MLP neurons of a small language model. Each row is named by its layer, matrix (down: output weights) and neuron, and shows model dimensions 144-271. Each number is 128 + 32 x the weight over its row's rms, rounded and kept within 0 to 255. A neuron's up and down rows have the sign that makes its largest values positive.
After each neuron's rows, "fires before" lists the tokens most often just after its 100 highest values on Wikipedia text that the model never trained on.

L11.down59 [ 97 126 115 122 117 137 156 113  68 154 109 103 103  97 185 159 141  33  97  48 143 124  90 133 178 124 148  85  77 154 116  93 114 117 129 144  86 117 149 131 103  90 123 148 124 134 166  68 139 120 139 132 101 129 149 187 126 113 151  70 148 107 109 138 125 145  96 181 155 144 135 148 100 118 155  63 177 145 137 135 147 133  95  92 143 195 101 158 100 160 204 117 140 159 158 185 143 148 112 151 116 121 185 126 144 170 117  73 211  87 123 212 152 154  86 199 132 102 169 187 139  95  28  64 168 106 198 148]
fires before: " |", ";"

L9.down68 [153  90 157 205 158 136 121 137 209  99 143 116 124 106 117 131  85 166 123 135 122 142 120  70  75 181 113 144 108 182 150 122  38 104  96 150 130  97 118 156  73  68  83 141 180 158 109 144 118 169 146 104  56 106  93 109  64 100 126 231 103 136 146 116  95 153 143 163 108  47 118 165  84 131 146 159 164  99 120  70 125 136 102 125 153 169 135 159 117  95 143 117 150 176 161 184  89 102 139  99 139 123  92 130  96 121  95  42  99 144 137 156  94 155 174 150  84 177 127  92  94 127  68 128 125 156 107 122]
fires before: " to", " in", " the", " with", " from", " him"

L11.down91 [129  42 124 106 108 113  89 141 126  64 142 165 158 163 156 132 136 119 126 133 138 133 156 185 157 156 142 144 160 134 131  41 122 104 152 133 141 125 150 126 146  69 176 199 129 169 116 115 123 126 173 106  83 160 111 188 150 160 115 136 172 108 120  90 103 104 176 156 155 130 117 122 171  91  80 149  19  96 160 126 109 144 168 151 111 141 123 144 102 129 124  64 126 156 112 123 124  65 150 129 194 167 138 148  76 147 113 125 105 134 102 118 140 146 179 134 192 137 151 156 149 108 138 122 162 167 121 118]
fires before: " |"

L11.down286 [ 98 139  98 143 131  91 160 120 132 107 103 142 119 103 179 132 181 169 145 154 145 142 155  39  77 122 143 165  93 132 105 172  98  97 148  91 128 138  92 217 106 121  88 143 121 139 125  71  73 125 148 100  85 134 153 115 137 152  95 109 153  89 131  69 106 124 103 137 142 130 144 101 164 104 140  83  98 142 133 138 137 171 117 149 162 175 144 101 117 132 179 108 127 151 147 103 101 113 132 131 109  83 145 197  86 111  95  70 103  93 102 136  93  73 210 169  81 138  84 115 125 124 134 134 135  75 157 124]
fires before: " with", " in", " to", "ed", " of"

L9.down73 [106 123 150 141 123 120 140 158 106 114 110 129  52  94 169 193 102 117 141  87 131 153 123 172 145 186 107 158 137 124 119 153 132 167  98 225 135 100 125 124 171 138 203 160  44 117 159  92 122 100 153 198 148 115  76 160 110 182 163 117 142  96 156 131  86 105 150  83 117  63  81 120 108 138 115 131  92 161 109 128 152  93 102 149 128  98 112 146 113 162 114 132 148  76  78 154 154  83 119 134  98 100 142 133 117 182 137 167 136  57 142 157 173 142 119  97 106  79 114 142 129 171 127  98 137 124  78 163]
fires before: " –", " by", ":", "\n", " |", "=="

L13.down294 [103 171  68 139 130 104  92 122 105  67 126  84 151 142 117 120 106  42 134 112 190 161 121 104 161 162 112 156 147 173  81  76 156 144 102 142 145 176 140 118 110 167 128  99 122 116 149 149 102 121 127 126  84 170 157  84 148 164  82 113 126 121 112 131 155 117 150 128 146 110 175  92  39 144 134 229 141  61  69 113 199 141  85 189 105 120  96 109 106 128  57 154 154 143 141  84 122 120  70 119 124  54 137 101 137 156 122 129 120 126  48 129 164 120 168  59 120  96 108 152 139 125 170  99 127 178 132 162]
fires before: ",", ";", "\n"

L3.down51 [ 74 122 126 151 132 209  89 100 182 109 131 103 111 137 118  55 145 124 117 115  63 112 118 104 156 138 140 217 135 121 107 119 131 144  79 164 114 108 141 109 136 121  94 137 143  97 128 104 120 149 168  61  84 155  74 159 157 165 145  78 176  85 114 116 192 113 122  60 112 113 129  97 113 153 100 129 153 137 178  92  71  96 168  49 110 114 166 160  66 152 175  74 154 141 160 115 127 114 104 141 150 122  86 141 128  91 154 109 167 142 110 130 161 135 182  60  90 107 151 170 112 122 146 145  83 138 154 108]
fires before: " |", " (", " •", " (#", ":", " in"

L11.down344 [ 53 152 118  69 140 145  93  91  96 140  89 193 118 160 126 154  54 149 140 120 121 169 151 184  70 116 157 162 105 160 149  80 105 147 159 101 159 151 169 111 147 185 135  79 176 188 107 142 174  99 163  69 130 144 113 155 118 148 113 161 132  78 174 169 129 120 149 159 130 141 128 131 130  96 125  98 230 137  98 109 174 118 145 118 115 143 105 118 152 148 117 157 162  70 132  80 111  52 137  83 126 109 164 117 126 128 154  75 118 172 168 161  65 120  87 206  92 134 118 137 121 121 106 104 107 108 143  93]
fires before: "\n"

L2.down31 [115 108 130 175 142 122  86 108 139 206 133  97 118 142  83 179 124 156  68 186 129 168 153 140 123 122 111 109 146 142 139  82 155 159  96 121 121 146 181 111 124  88 138 192  99 105 143  80 137 191 173 123 103 189  60 137  93 166 118 128 190 160  60 105  91 167 101 167 157 129 147 124 151 144  63 171  97  79 130 138 172 144  99  72 147 150 119 146 128 131 115 183 115 132 158 124  76  83 140 151 110 179 154 118 178 139 112 159 142 122 172  93 122 107 102  98 118  66 168  97 117 128 126 122 165 159 125 120]
fires before: " |", "==", ":", "\n", ";"

L9.down26 [156 158 140 111 121 106 151  97 101 146 150 139 153 144 102  75 116 119 173  91 148  85 175 151 106 175 131 111 175 122  88 136 116 139 149 159  59 138 128 114 103 108 130 219 115 100 157 168 116 139 151 101 101 162  86  97 118 112 142  93 148 150 165 110 191  99  98 127 106 138 135 143  97 116 123 192   0 157 104 115  87 151  95 127 145 110 116 125 132 134 121 215 116 120 111 159 141 132 166 139 143 132 191 137 173 134 146 166 118 134  76  95 122 107 136  96 125 110 175  76 176 187 164 161 126 155  73 153]
fires before: "\n", " |"

L11.down420 [112  94 136 118  68 139 143 162 122  78 186 122 165 113 180 196 151 104 137  98 149 146 150 194 182 165 134 204 102 105 137 190 130 122 166 121 137 185 143 193  97 152 188 156 123 142  95 103 116 126 136 152  79 153  95  76 106 151  89 109  78 117 104 113 133 123  82 100  79 146  97  86 151 127 143 128  78 167  95 135 123 151 142  82 110 122 124 128 147 138 157 177 159  74 124 138 125 143 123 130  96 138 130 149 120 165 134 166 139 179 135  96  84 151 142  94 107 128 117 141 146 229 123  71 107 145 152 111]
fires before: " |"

L2.down298 [159 158 138 143 123 127  77 120 117  83 178 143 115 114 137 172 113 150 120  98 132 226 131 164 151 137  58 134 118 115 131 107 145 103 151  76 110 132 118 126  72 148 113 129 100 140 143  84 109  99 138 100 170 117 186 102 135  74 161 124 179  80 134  79 166 165 129 159 117  88 108 142 132  85 129 165 151 139 117 127 149 116 144 116 168  85  94 171 154 110 127 140  77  66 119 177 136 132  98 144  77  81 211 104 154 115 170 134 124 124 139 176 112 132 140 136 102  99 100 110 118 165 107 124  98 138 154 108]
fires before: "\n"

L8.down231 [ 83 107 166 113 151 125  94 124 104 128 141 108 106  93 144 105 139 188 181 187 140 119 168  54 105 109 155 161 212 173 128 119 124 111 165  90 118  81 133 135  98  93  47 119 134 106 155 141 169 111  75 147 135 172 112 175 143  93  93 117  94  68 122 156 132  90 138 107 124 121 136 180 133 167 129 151 166  87 122 168 115 112 150  99  93  70 193 145 135 125 112 115 120 102 122 123  91  68  64 120 163 175 176 190  84 138  65 157 186 118  94 184 152 180 139  98 110 125 162 162  99 155 173 137 162  25 120 160]
fires before: "\n", "---|---|---|---|", ",", "|"

L8.down419 [121 187 126 135 131  89 111 155 147 121 127 105 150  49 136 104 136 155  46 169 112 116 105  78 103  70 185 127 157 179 123 157  71 150 123 142  95 106 127 106 137  86  82  98  75 107 132 141 122 110 202  86 136  76 119 120 140 121 108  59 115 106 178 102 137 152 150 129 160 109 119 110 145  58 118  42 138 195  77 103 130 170 163 199 143 148 152 164 148  96  79 148  97 116 138  76  79 145 172 183 111 164 138  76 137 168  89 142 108 102  52 158  97 123 167 109 163  91  99 140 101  97 174 166 183 163 117 175]
fires before: "s"

L11.down5 [111 177 110 114  87 155 121 115 105 136 187 114 131 156 128 125 104 185 121 103 131 126 129 199 120 129 129 116 125 157 112 113 101 110 112 140 116 132 174 171  99 149 123 128 126 150 105  84 130 137 129  89 173  60 135 130 101 140 118  92 126  90  86 160  86 142  90 130 135 138 165 111 130 112 173 127 200 143 146 193 101 181 179  90  98 130 191 181 149 181 124 134 145 197 165 157 139 114 116 129 139 136 105 132 109 125 140 101 146 127  89 154 180 108 150 158 115 179 107 168 139  94 126 109 144 183 155 135]
fires before: "\n", "-", " "

L2.down54 [194 114 131 122 141 134 163 131 121 133 141 190 142 113 106  71 105 143 209 149 161  45 184 115 104 128 148 139 102 154 124 171 110  90 136 146  94 180 136 105 146 167 178 174 129 197  95 113 140  82 200  90 131  99 143 108 165 124 124 110  90 137 168  77  87 115 141 177 130 153  84 155  95 133 163 102  24 140 135 140 179 120 109 161  65 150 120 117 165 104 121  93 149 158 152  81  90 187 102 108 103 104 205 120 155 135 126 110 113 116 114 168 146 129 112 121 105 165 150 135  99 122 156 139 136  66 135 126]
fires before: " |", ";"

L12.down379 [ 83 124 141  99 100 161 116 122 106  89 197 134 163  62  48  96  82  94 158 119 125 150 124 187 140 171  81 112 104 111 181 119 126 151  90 146 157  95 101 123 113  79  82 114 155 138 145 121  98 124  55  80 111  91 123  55 199 144 111 136 163 142 223  89  92 130 153 116  84 155 144 114 157 112 115  75 127 129  67 195 197 158 127  75  94 133 118  90 165 102 191 173 132 156 103 183  98 131 130 172 115 137 162 158 167 145 112 131 156 104 104 112 101 141 125 186 123  90 132 158 151 200 117 156 140 161 136 162]
fires before: " ", " |", " 1"

L13.down164 [181 177 110 139 138 100 117 133  84 119 128 119 117 114 136  86  68 115 112 178 181 134 136  89  94 109 172  80 138 151 111 107  98  96 169 112 139 111  65 180 140 156 113 156 152 131 112 126 124  93 117 107 118  97 110 132 125 100 101 125 151  49 101 143 117  78 127 160  66 123 143 112 110 195 121 191  94  94 132 138 142 122 138 140 115  84 131 102 119  83 129 179  86 144 119 138 109 115  98 109 121 112 157 113 146 134 105 108 111  87 158  65 117  77 174 123  99 223 129 120 153 176 177 107 151  97 109 171]
fires before: ",", " 1"

L2.down28 [161 151 132 151 102 101 140 139 125 104 128  83 124 111 174 155 100 162 188 184  74 140 130 101 117 138 114 178  95 188 195  76 121 119 151 102 136 160  90 127 131 129 136 165  92 111 220 120 156  85  97 190 107  84 140 145 120 140 133  83 108 129  93 207 204 117 114 119 156 150  99 145  64 117 106  77 137 129 189 160  85  99 113  90 173 162 116  81 111 169  71  54  88  71 104  85 175 167 105 132  88 137 120 152 169 149 117 101 103 157 143 115 114 150 120 103 107 124  75 180 120 142  66 119  93 110 124  91]
fires before: "\n", " |", "==", "---|---|---|---|", ")"

L11.down209 [158  85 109 146  48 128 123 107 142 122 134 143 128 116 155 128 197 111 142 134 122 150 164 176 126 122 124 144 144 133 161 123 121 107 160 177 153 148  81  94 121  96 117 128 133 152  69 128  68 139 140 127  74 142  81 121 101 157 156  99  86  94 101 124 138  80 117 118  97 141 133  95 155 105 161 129 186 169 162  98 180 143 143 135 161 103 142 115 139 107 114 158  71 184 119 146  98 114 167 114 134 136 126 135  64 171 110 137 105 165  75 102 139  85 177 124 119 143 117 169 162 163 102 103 127 131 120 117]
fires before: " |", "+"

L12.down222 [143 173 168 114  95  96 120 155 175 162 113 114 172 117  83  78 107 180 146  83 107 123 130  87 122 140  99 147 133 154 100 110 125 149 135  84  87 105 172 123 140 121 107 123  94 120 111 142 157  96 167 100 105 104 100 157 126 153 130 121 160 122 183 130 192  86  77 103 159 126 118 121  85 116  82 198  68 133 199 145 161 169 110 163 141 130 170  82 130 174  77 151 103  77 134 178 161  91 119 132 159 155 159 106 136 171 164 184 100  74 143 114  91 129 135 135 175 167 127 149 157 155 112 179 112 131 214 134]
fires before: " |", "\n", ";"

L9.down152 [114  87 107 107 143 136 143 122 125 184  97 151  83 111 138  96 109 204 156 187  89 176  67 160 122  88 114  95 133 119 189 109 117 217 141 105 111 114 120 124 155 133 133 179  89 137 121  58 169 165 127 161  50 101 140 131 109 121 133 146 136 163 112 201  98 138 125 129 193  94 102 163 115 158 109 205  99 114 133 105  78 111 110 156 108 179 117 125  58 165 153 134 159 152  75 142  76 123 128 152 137  91 132 118 178 147 124 152 157 143 172 114 161  93  39 123 109  86 188 153 140 147 115 120 146  97  66 139]
fires before: " |", " 0", " Goals", " (0)", ":"

L3.down123 [158 138 112 111 147 149 106 138 161 121 145 117 157 159 141 108 128 174 178 144 112 137 124  83 151 138 140 214 182 161 141  81 118 105 138  81 174 128  78 194  86 155 176 120 152  54 145  76 185 113 117 131 171  82 139 165 140 107 107 162 167 165  96 101 132 104 192 141 135 153 145 122 125 162 118 135 255 142 145 170 148 174  67 130 150 124 129 109 144  82 133 134 150  85  98 150 109 159 204 136 110 121 124 137 103 129 178 140  94 140 111 150 120  91 132 144 154 153 135 150  72 100 103 150 175 162 141 104]
fires before: "N", "W", "E", "\n", " |", " mi"

L9.down5 [121 133 165  96 142 132 100 115 138  98 141 136  76 139 146  86 104 152 135 107 168 149 134 131 175 125 119 148 153 104 167 132 115 130 117 185 114 123 104 126 110  92 156 111 115 137 121 172 167 141 146 133 153 128 152 151 157 122 113  53  90 128 153 203 122 153 185 182 109  99 116 110 120 136 148 192  69 164  74 160 125 125 150 133 127 123 124  91 155  92 110  91 124 103 114 186  86 159  97 129 121 167 185  95 124 163  76 105 119 144 150 149 152 102 106 106 180 106 169 184 158 121 130 132 187 134 116 116]
fires before: "s", " of"

L9.down233 [169  85 158 149  90  95 110 119 155  49 126  43 149  99 110 114 121 155 101  84  87 136  68 143 153 141 120 160 158 107 180 122 127 136 124 105 131  96  80 107 117  79 141 201 163 189 129 133 116 103 105 114 132  86 119 145 102 159 137  70 129  92 173 153 157  79 148 174  97  77 147 118 174 149 142 153  50 117 100 131 109 107 162 130 106 120 164  98 117 119 127 168 140 131 121  73 145 187 125 111 100 100 108 105 162 151 135 140 151 142 124 173 143 111  84  77 138  68 121 126 171 137 118 226 162 115 117 138]
fires before: "\n", ",", " and", " who", " (", " of"

L8.down296 [146 112 114 134 120  94 127 117 153 117 169  99 162 153  96 119 118 146 112 128  63 157 158 126 118  90 110 107 169 117 112 173 124 139 178 138 113 116 108 133 114 108  99  68  59 135 122 172 115 104  71 146  86 128 161  99 176  85 174 142 117 124 140 169 147 155 142 135 117 138 104  83 140 142 148  95 220 163 159 119  92 189 174 122 172 142  62 107 101 119 122  68 117  91 190 167 149 162 170 122 103  86  91 112 125 203  96 102 124 109  73 156 111 101 116 117 128 127 106 171  76  78 171 188 193 153 141 132]
fires before: "N", "W", "E", " |", ":"

L12.down380 [165 162 110 109  91  47  82 127  76 106 123 163 143  98  97  53 119 156 111 173 155 118 141 159 135  82 156 245  80  64 150  80 178 158 133 114 118 126  87 140 101 116 121  91 141 116 153 151 187 125 116  90 110 118 125 153 162 134  90 141 119 136 122 139  94  98 123 113 106 115 159  79 184 137 132 173 134  82  79 125 157 107 156 120 134 142 157 119 164 125 104 139 111 122 118 115  74  88  66 127 148  98 187 169 195 196 156 185 140  88 117 144 138  68 140 158 132 173 139 155 122 138 156 144  91 114  79 121]
fires before: "==", " and", " ==", ",", "\n", "s"

L9.down8 [ 92 149 154 129 180 135 167 189  93 124 146  87 128 122 128 194 126 121 170 107 114 149 138 155  79 114 169  83  98 161 115 123 127 146  81 119 113 148  91 140 141 107 180 110  97 135 141 126 141  87 159 103 157 125 150 100 130 162 173 114 105  88 119  95 122 108 134 162 102  97 110  66 187 132 117  99  97  73  93 185 164 151 123 167  89 127 142 128 141 123 140  94 152 122  66 205  84  94 157 144  92 126  82 113 135 116 140  97 108 108 141 134  67 185 104 103  79  90 134 135 178 151  57  52 101  95 129 169]
fires before: " |", " in", ")", " by", " to"

L10.down94 [121  89 107 110 153 167 173 140 131 111 150  94 121  97 119 114 105 137 101 139 138 136 133 172 114 104 163 115 102  55 150 128 111 177 130  52 150 123 136 102 202 135 137  95 133 165 187 121  95  92 160 139  73 135 137  83 122 111 127 114 112  97 117 142 107 201 128  94 133 163  89 168 146 171 163 142 127 111 141 134 146 118  93 152 148  71 147 102 165 131 137 136 154  73 128 172 153 125 148 133  83  70 151 177 159 103 148 105 112 158 130 122 110 160 152  61 133  97  99 145 117 177 110 108  57 169 130  91]
fires before: " |"

L2.down175 [142 224 171 158 125 125 159 148 170  98 117 165 124 108 137  87 110  64 127  86  98 151 127 183  80 154 139  50 150 129 147  97 114 138 120 125  91  61 146 100 120 149  41 156  98  99 178 113 153 225 141 134 134 113  91  79  88  24 162  64 153 114 134 160 154  94 158  95 139 144 109 166 164 134 123 177 114 107 111 106  93  92 164 164 117 178  77 130 121 158 162 141 111 134  86  76 160 170 145 143 119 110 146 108 122 175 107  69  83 111 143  97 112 119  82  98  94 121 187 138  84  70 158 133  90  68  97 107]
fires before: " |", ";", "–25", " August"

L2.down165 [170 121 115 191  82 108 135  92 161 113 129 181 115 118  75 216 159 119 153 135 161  99 159 197 154 131 134  72 187 100 126 132 132  75 132 101 147 112 132 175 155 106 155  90 158 117 195 144 118 103  77 202 117 103 129  77 200 105 145 149  94  77 115 172 146 122 148 145 173  92 155 160 130  93 132 162 135 126 132 123 119 134 128 199 123 107 113 130 123 231 110  96  85 145 139 160 127 139 112 127 160 136 159 110 176 116  91 118 164 170 157 125 152 179 133  91 132  98 183 128 127 105 196  99 187 111 206 140]
fires before: "\n", " |", ":"

L2.down398 [153 154 162 166  90 117 122 139 170 154 116 113 149 133 173 117 166  85 136 122 130  98 117 125 143 124 169 177 150 132 180  97 157 152 150  78 208 158 114 143 116 116 126  41 162 164 118 119 117 161 145  99 154 138 134 113 157 143 178 117 120 145  68 174 122 159 157 124 185 112 129 113 145 132  85  96 185 146 120  74 141 141 169  89 106 137  99 164 158 166 133 155 141 150 141 194 141  74 192 135 179 101 144 144 163  93 141 114 165 175 206 177 162  55  81 140 116  97  96 155 148 240 119 138 119 152 124 124]
fires before: "\n"

L13.down229 [138 106 100 118 121 125 114 109 100 137 110 193  96 102 120 124 161 111 114 116  81 122 143  93 168 166 140 157 151 195 121 126 145 176 110 108 119  83 131 169 124 171  92  71 128 151  61  89  90 143 132 113 155 158  99 145 129 163 108 161 160 133 135 143 138 105 114  54 124 156  72 118 130  95 135  15 241 132 140  62 112 172 201 141 183 152 119  97 142 132 138 122 121 100 152 109 108  97 130  79 189  83 124 102 121 146 140 158 175 149  74 139 159 144 133 120 103 138 115 132  77 130  84 121 186 122  97 132]
fires before: "\n"

L12.down353 [149  92 142 119 129  78 126 106 143  95 121 106 109  84 126  77 145 130 134 136  89 184 113  71 113  63 166 130 155 119 147 172 142 101  68  83 108 124 159 132 121 149 144  96 171  66  88 125 178 136 130 169 160  81 112 157 117 116 128  72 136 107 126 132 132 106 127 140 119 163  83 179 118 144  81  46 141 125 171 133  89 149 125 147 154 210  94 135 133 136 114  77 148 196  74 152  92 190 141 143 178 149 164 133 139 104 147 121  76  65 111 160  91 193 124 160 104 143 135 134  86 135 113 115  91 114 136 113]
fires before: "\n", ":", " |", "N"

L3.down266 [120 144  92 161  91 107  98 145 128 166  94 101 127 104  48 119 119 138 141 189 123 135 180 135 110 132 147 101 114  95 144 145  84 148  98 129 168 189 158 109 103 102 180 144 174  96 119 173 127 176 135 133 154 124 138 100 186 201 124  89 175  99 137 108 117 124 104 173  90 151 158 167 140 118  95 187   1 122 154  89 153  80 158 122 124 132 164 160 148 133 122 153 111 131 121 108  83 162 146 135 116 105 155 157 102 156 134 109  60 137  93  94 150  96 166 112 161  77 173 108  87  82 107 127 171 154 116 110]
fires before: "\n", ":", " |"

L5.down104 [158 168  98  84 141 133 124 139  71 107 138 119 156 129 149 127 129 118 134 131 164 119 215 110 100  77 199 183 111 164 108 141 115 154 116 108 115 118  93 130 124 142 154  85  88 136 138 139 137 102 125 124 154  74 122 134 146 156 137 126 136 154 117 144 123 220 118  78 168 237 151 119 179 140 123 166 161 154  91  95 153 110 107 129 116 164 108  99 111 106 125  70  95 144 132 120 129 186 129 114  82 176 134 112 149 176 106 112 150  81 154 190 113 136  92 152 124 117 118 140  97 115 159 120  67 178 148 132]
fires before: "s", ".", "emi"

L2.down127 [161 133 117 144 160 135 122 152 167 163 183 131 128 129 133 163 107 152  96 107 116 216 147 175 104 178 124  90 115 167  97 181 150  89  73 170 118 159 106 129 114 101  78 221  91  89 115 127 134 186 157 171  95 123  81 144  80 133 102 118 128 143 124 137 144 101 120 137 130  99 145 137 139 109 120  69 147 147 152  89 156 136 222 105 169 165 105 139 161 124 125 151 132 144 147 160  74  86 163 189 101 126  88 130 180 119 138 150 129 131 134 144 121 103  80 113  92 155 197 149 118 148 138 176 134  91 122 116]
fires before: " |", " War", "d", " million", ";", "938"

L8.down68 [124 146 115 142 167  74  93 120 154 112 147 109 121 110 150  95  71 101 136 142 131 141  94 112 135 101 133 128  93 166 105 134  76 144  98 108 161 100 133 123 134 140 143 206 118 161 199 119 124 155 123 126 109 131 182  79 156 139 137 113 149  90 154 134 125  90 144  92 103  85 172 114 119  78 136 255   0 115 110 208 124 150 165  59 128 122 131  99 156  95 119 101 139 138 157 137 132 149 128 156 119 155 138 130 173 147 126 151 170 109 109 107 156 122  69  68 140 139  98 120 179 138 138  85  26 148 137 132]
fires before: "\n"

L11.down351 [ 99 142 126 109 126 153 144 165 129 142 187 105 122 163 145 128 104 109 135 112 148  99 147 162  91 148 131 112 132  98 154 186 152 190 124  90 125 121 132 176 122 174 134  74 110  80 118  93 103 128 126 152 143 135 163 123 144 160 123 124 138 128  63  87  99 124 106 138 115  77 120 147 167  92 117 137   0 127  84 189 131 178 125 170  68 147 147 102 165 149  86 101 106 132 156 128  96 138 110 135 135 111  91 153  75 155 111 108 119 121 125 186 189 154 137 133 148  94 120 101 170 144  96  65 134 142  76 143]
fires before: ".", " |", "ed"

L12.down431 [166 162 153 134  91 144 146 137  84 163 158 134  80 191  98 105  77 133 156 119 107 136 128 146  96 153 103 106 123 137  79 123 164 156 114 163  72  99 139  90 124 130 138 112 180  92 148 101 131 105 110  53 146 112  36  94 110  79 184  62 118  94 157 133 117 100 155  67 105 149 172 165 113 117 151 143  69 125 117 199 201 160 108 142 136 106 160 142  95 132 151 155 113 145  92 184 122 102 103 144 154 111  56 120 139 154 153 116 153  78 103  96 107 105 112 122 121 116 130 101  94 122 132 146 126 129 164 142]
fires before: " ", " |"

L9.down316 [103 154 106 118 175 116  78 140 110  85  66 138 133 162 191 127 155 168 139 102 110 177 124 113  81 159  83 200 158 143 192  76 153 110 163  80 124 178  76 130 107 136 110  98 183 114 120  84 150 102  66 107 125 153 132 133 120 132 161  94 106 116 151 128 124 179 111 163 137  90 181 122 110 123 133 142 129 139 156 131 120 113 109 149 116 183  91 162 139 127  84 136 109 147  74  69 124 123 107 158 122 116  99 109 117 111 143 138 112 155 130 118 165 120 134 125 181 105 139 154 129 111 101 120 185 167 116  98]
fires before: "\n"

L9.down295 [121 171 175 161  75  51 121  96 133 103 107 108  93 155 110 131 165 147  93 156 111 143 151  95 134 114 177 190 146 138 144 125 133 120 119 137 177 148 107 136 106 188  90  87 145 129 169 134 127 107 111  73 147  72 165 133 124 105 120 154 145  50 132 165 139  76  97 126  59 113 141 106 146 119 164 196  37 144  80 144 113 133 155 131  63 111 194 125 151 132 111  83 166  99 120  92 126 140 125 144 128 130 135  83 137 117  87 182 158  86 132  93  92 116 132 144 136 161 144  79 168 154 129  97 124 121  81 129]
fires before: "\n", ","

L9.down59 [155 162 128 166  73 136 125 131 151 154 164  79 142 115 176 135 155 114 149  96 155 121 120 192 181 176 121  86  86 159 101 104 219 122 158 108 112 170 143 136 130 174 144 127 112 119  88 121 106 111  92 141  90 157 164 118 163 141 159 146 120 126  93  59 202 142 108  76 116 140 178 133 107 111 139 108 136 146 111 133 133 152  96 127 151 105 120 158 120 109 134 125 125 158 166 156 126 159 180 193  96 136 158 101  80  91 179  99 153 104 160 168 119 115 158 141 125 153 122 107 116 140 133  98  74 112 149 192]
fires before: "\n"

L9.down337 [152 129 120 164 103 119  84 108 126 114  88 131 139  93 182 151 114 115 130  96 168 107 172 115 147 119 139 102 162 125 161  98 130 119  33 155 133  94 124 104 113  96 127 141 144 103  72  76 133 103 127 101 114  67 128 108 102 123 124 142 139 128 190 165 180 190 136  96 134 107 115 133 105 168 121 177 166 148 151 173 110 157 159  63  78 110 183 107 128 127  98 196  84 139 163 152 157 158 144 141  55  93 150 151 138 127  85 133  92 107  83 122 181 116 104 144 116 116 122 102 162 195 121 161 171 197  94  65]
fires before: " of", " as", " for", " to"

L11.down230 [119 112 100 109 136 151 155 108  95 174 131 125 157 154 112  70  69 116 125  97  76  95 142 135 211 129 161 166 135 118 154 110 167 117  86 119 146 108 106 104 133 119  92 168 143 123 101  78 128 175 162  96  86  98 123 198 165 142 138 110 141 147  99 153 100 103 135 138 170 100 158 187 136 127 120  45  44 101 124 179 136  97 184 107  78 184 164 150  92 106 199 101 154 100 200  67 134 172 146 134 156  98 175 160 161 139 127 221 148  95 113 110  85 122 160 139 145 155 111 163 129 145 138  94 162 180 137 129]
fires before: "s", " |"

L11.down436 [103 125 112  91 164 168 181 136 137  76 140 148 133 112 121 170 173 110 115 121 180 140 138 106 121 137 116 148 125 114 120 160 115  98 158 171 113 112  84 170  97 110 132  48 124 156  92 154 136  67  92 187 120 125 127 116 195 122 122  93 102 119 112 138 137 108 151 159 125 151 110 172 105 152  93  76 127 141 176 143  71 105 140  99 202 149 105  53  90 135 147 136 115 152  99 114 121 182 205 114 165  99 100 105 103 115 129 160 108 191 127 135 133 197 127 105  59 163 109 157 126 136 138 128 171 125 133 117]
fires before: " |", "th", " /", ":", "."

L10.down367 [125 158 138  98 105 134  72 133 177 128 176 145 100 121 146 143 181 160 196  98 174  75 139 100 134 163  98 182 123 136 167 139  73 119 118 137  97  96 140 207 161 104 116 146 155 122  85 109  83  99 100  82  88 165 160 137  76 143 112 133 155 136 124 155 139 113 170  51 138  86  71 146  79  89  86  97 178 136 182 139 163 144 150 150 147  76 110 135 145 170 101 154 120 122 143 166 179  92 109 138 113 129 118 156  53  79 123 106 142 163 123 132 130 173 199 142 138 129  75 133 133  81 138 183 129  50  95 110]
fires before: " on", " as", " to", " in", " with"